python train.py --num_hidden_layers=14 --hidden_size=768 --num_attention_heads=6 --num_key_value_heads=6 --head_dim=128 --intermediate_size=2048 --vocab_size=8192 --hidden_act="geglu" --norm="rmsnorm" --norm_place="peri" --norm_eps=1e-06 --positions="rope" --rope_theta=1840.0 --rope_fraction=0.5 --qk_norm=false --attn_scale=0.0884 --bias="none" --tie_word_embeddings=true --parallel_block=true --extras=["capped logits"] --init="trunc" --init_std_qkv=0.0231 --init_std_o=0.00436 --init_std_up=0.0231 --init_std_down=0.00267 --optimizer="adamw" --learning_rate=0.000395 --beta1=0.95 --beta2=0.98 --weight_decay=0.47 --lr_head=0.00465 --max_grad_norm=0.5 --warmup_steps=331 --schedule="cos" --final_lr_fraction=0.1 --batch_tokens=[65536, 131072] --max_seq_len=512 --doc_mask=true --train_tokens=902600000 --max_steps=9490 --dataset="wikipedia_en"
MLP neurons of a small language model. Each row is named by its layer, matrix (gate and up: input weights) and neuron, and shows model dimensions 160-287. Each number is 500 + 25 x the weight over its row's rms, rounded and kept within 0 to 999. Numbers have three digits each. A neuron's up and down rows have the sign that makes its largest values positive.
Before each neuron's rows, "fires on" lists the tokens most often at its 100 highest values on Wikipedia text that the model never trained on. A number after a token or word is its count.

fires on: "2" 37, "S" 24, " de" 10, "3" 8, "ers" 5
L4.gate316:519513520548474490500531488528505470464522483466484463518516459451499509450528492484455510438499528513524497499522535526503474493489490538500484477460484455548516494514544509490505525501525499519522467502496511532526507520514508509513470506493505514518482534510469508472516506486497485498528538521496530514479502545488513516501527459473512480498532484481452519461512548505473523536502
L4.up316:500475527520512470478467457536476522483485470491453501461481485494534515473555503462491487518488480504461489498501574493501525524434473459497513484556497536503545489464502498489479501499443517457556458489493515511517510500474505510527507494440554511514484488507486524500502531519503542473555525504480490495473496459487509465496502462541493496522483505515501484464503444507519477533476

fires on: " to" 43, "d" 10, " not" 10, " from" 6, "is" 4
L3.gate858:501460511496490461486493497446495538474479504514542445507491492500522530556463523468508500530482481520507514459480457498505517540463489494484536463512510480524541482474518508525508489515518516478498499477499534493484466521501508485523474493496503509525513508515503514470462529477511484521541507456441491517461480494497528468508514518539459495531533450528489458518497493462496494486532
L3.up858:505496476498465520536498509509473541489478511464492502526476555536557469526494527512543510476472509505492528460525491486500495529456480494466510457500505481516541515491509492543501489504488496504473540516503509497491508489525533508507506489473461526486488442462454461490506505495475538499477518507476483479528509492500498519561445500509485541515490516502533508545531491529476464485471

fires on: " not" 30, "t" 9, " un" 9, "s" 9, " like" 6, " of" 5
L4.gate1897:464490537486463486514440537466531517486487468519507484532509500540515481515519467530483507475545538516510540495490496483538495479502438530490537487508507477502506458490521449480461494472510439496486533491520522532480478499532479485512452508525481504504505488486539522543516492504472473567498515520513471502454502516482486494486484516527545507492504500497526502544479507530463529499512
L4.up1897:478522459502536538464465479459503507469516469490475518536512502518493501511487526489472497498497504500505459508522542514548522562461530461529516504515495493516475507486490498500491468494534526485492470460509492508541553544524534495444468472535527490442546520513509492503499528468457536493424491505419483466476515461505494497469478468537529523476496549469521462482493484500533512518488

fires on: "1" 54, "3" 22, "0" 7, "2" 5, "8" 4
L3.gate960:529505501498485483489535521461489512508481484484520469512500506471478529477495534531508508540487517465520456489453490482474488516471498505423509438515485457510541468480525507478523474469514484470537509526508507520478480472471520484561480496497495503529537531499505491495523511501511495498589484508491523521499496502533533570498482468532494509491537472498498539508548551523503501515483
L3.up960:531522497512512478513505468547523492470479484510482517458531485514514517498530493491502496486488478457496484494519492525522526521520517508462493473497524491485515513465543486491489493477493520538509494511534502467514461503486483553502475516521509496500471499492500477513521535515477528498498482486502489488492511498521509514522455474533520509494498569496487475525469501459475479512450

fires on: " Ri" 25, "Mo" 10, "Pre" 7, " for" 5, " Mor" 5
L3.gate1602:518483534459488485530493540481501481489481505497500526517530474484503503531521484527521451455518514528488463511492532518494481429483523512506476445472502498524480467490430522484515484502490510468469519482485519472471482499508484513498516523509518503518501511500504470540514507520523549432516538522472543464469505496503501531491483460514490473507534528512501511489510539521499514478505
L3.up1602:468480492451490492511473503492501477492470521488504536520489518495507473571506503510501497494450523517500477489522504508510471489486532518490505525548508501486510509473503535493482570517536520491483518491513507494494553487522497467533473469469486462498499486513506504467536446501478528520535509522534529518506496478448506484500471509526523546527450483489506543496501510468472492500493

fires on: "t" 30, " from" 19, " of" 10, " into" 6, "P" 5, " over" 4
L3.gate207:460440529499487529549460505480474507494519527506464501539471517519469519489493485497481562460577479505525530469495498532501463528510492494488495492508487506504517525495528473483483460485483491481502489513507475501471492510541489471571520479542480510515495516447465503497484494528519494495520497499517479497502525491529465534457538518488500506496524509470491501507463524507515467556463
L3.up207:495486510521542515479485486489504492462466435491487542493508544554487515520458521523493490509511477501479506500496519488545496503490549522427476501495498519524559538450496492492485528495534507468466500510470468536531527527495489478495511482503533491530506526518490478503506521493470518525486523489498509493510508492474493518487514515504543517514477490497482492486496517507508495492500

fires on: " to" 82, " for" 5, "or" 4
L4.gate570:529511524494542562523461475480497441543504462506513515534510484534461556518512528495526482498498500484494516504513482476489519467493487520477505489483539444503501504490496517519504472441529489478494487486491464490512501473502474558498469489525528496502544485488505507503511514496476568443536493467509480482479513501467470543509455489548547514517564522495509541518496481497508511480478
L4.up570:484505531536473459507458489500489485440457501468467480480489521530535497506526538492516456466515496527472487509502503482503515499520545484513513477517504492514485529481510471484491491528478473490519500452479468468496513499492493520463476516461509463474522490474489553520506488455464501491487532475493500487531468502470538497476473496496537519517475511512540486539473547463519520512519

fires on: "4" 41, "3" 35, "2" 5, "s" 4
L4.gate1926:545500511499499514498503480507472516489518529509450507509517469481480528513475462526494549476530546501479526499528525451498502555453472500499495413496460485536513517535521476502489483503537483497502461533540474510505520543494507473458447506468510502487511520532484470433483426479529517511492510496510513497503527510546483514529482512506507507467536514471503534479512503504516516557486
L4.up1926:501501524461511484476491513507470516461510463521528484473498510491555495453506508520515501516499508491489493519514555483521454485515463440501528500476522498543531507503482481486512522544498510478521476516553479487504491471504506456504535501482508536490491537505484476519487476472476575456484500496451496488502505537534493492513500472530491524552486469538493532505514525452503508494498

fires on: " \"" 26, " to" 24, ":" 16, " of" 10, " from" 8, "." 4
L3.gate888:466547530480473470544494523528509516489517496486478481526507490532511504533486446485522494529521489488500503485479472547459541517461486509435550521538462471525484459438498518527470461522506490538492500506550520444501515544469482505513492524528481507475511548494490468492461489485548513509484516472460532495485470507493524513545477470518454472493517482494456485572529543531514467505494
L3.up888:488470537515492485537538511507486535500533513460474506531499484558513426526500488483510489495490514499516471515522501482494503477495521497467523487504477476474488506485522484533505464535505496497501501490541495504458497497497486501484483470504510488491509550473466499492514529497513515496532495482481516489524484487476474500494500507453496505453497490510440513508524531488494482529487

fires on: "ed" 32, "s" 14, "ing" 12, " ===" 8, "ting" 7, " such" 6
L4.gate1247:546493503498511499475574502476470474525554496485446493485535488503494476495506475514540518461523496496528458496490517479504500465538507480498485505489554481553486499478515497506477472502475505494517468504553526544480507494441504487536514521534563499534466518494500482528464500421527541507476496495485499492500533486477458471505512489505486474471477495475491506528459523496538503491460
L4.up1247:488493506514474522471559478523495440511524483457456497520550500513464479483505481485517508440524476507529517489489460512519527458478490485465524487470486493512449523502524510513466447495481507489547497476493505553529510498509440525529481491470534465521476506500515500515500539481531434516509474523476491476502463495507510495478485514504494490561482479499536509506535533512518505534518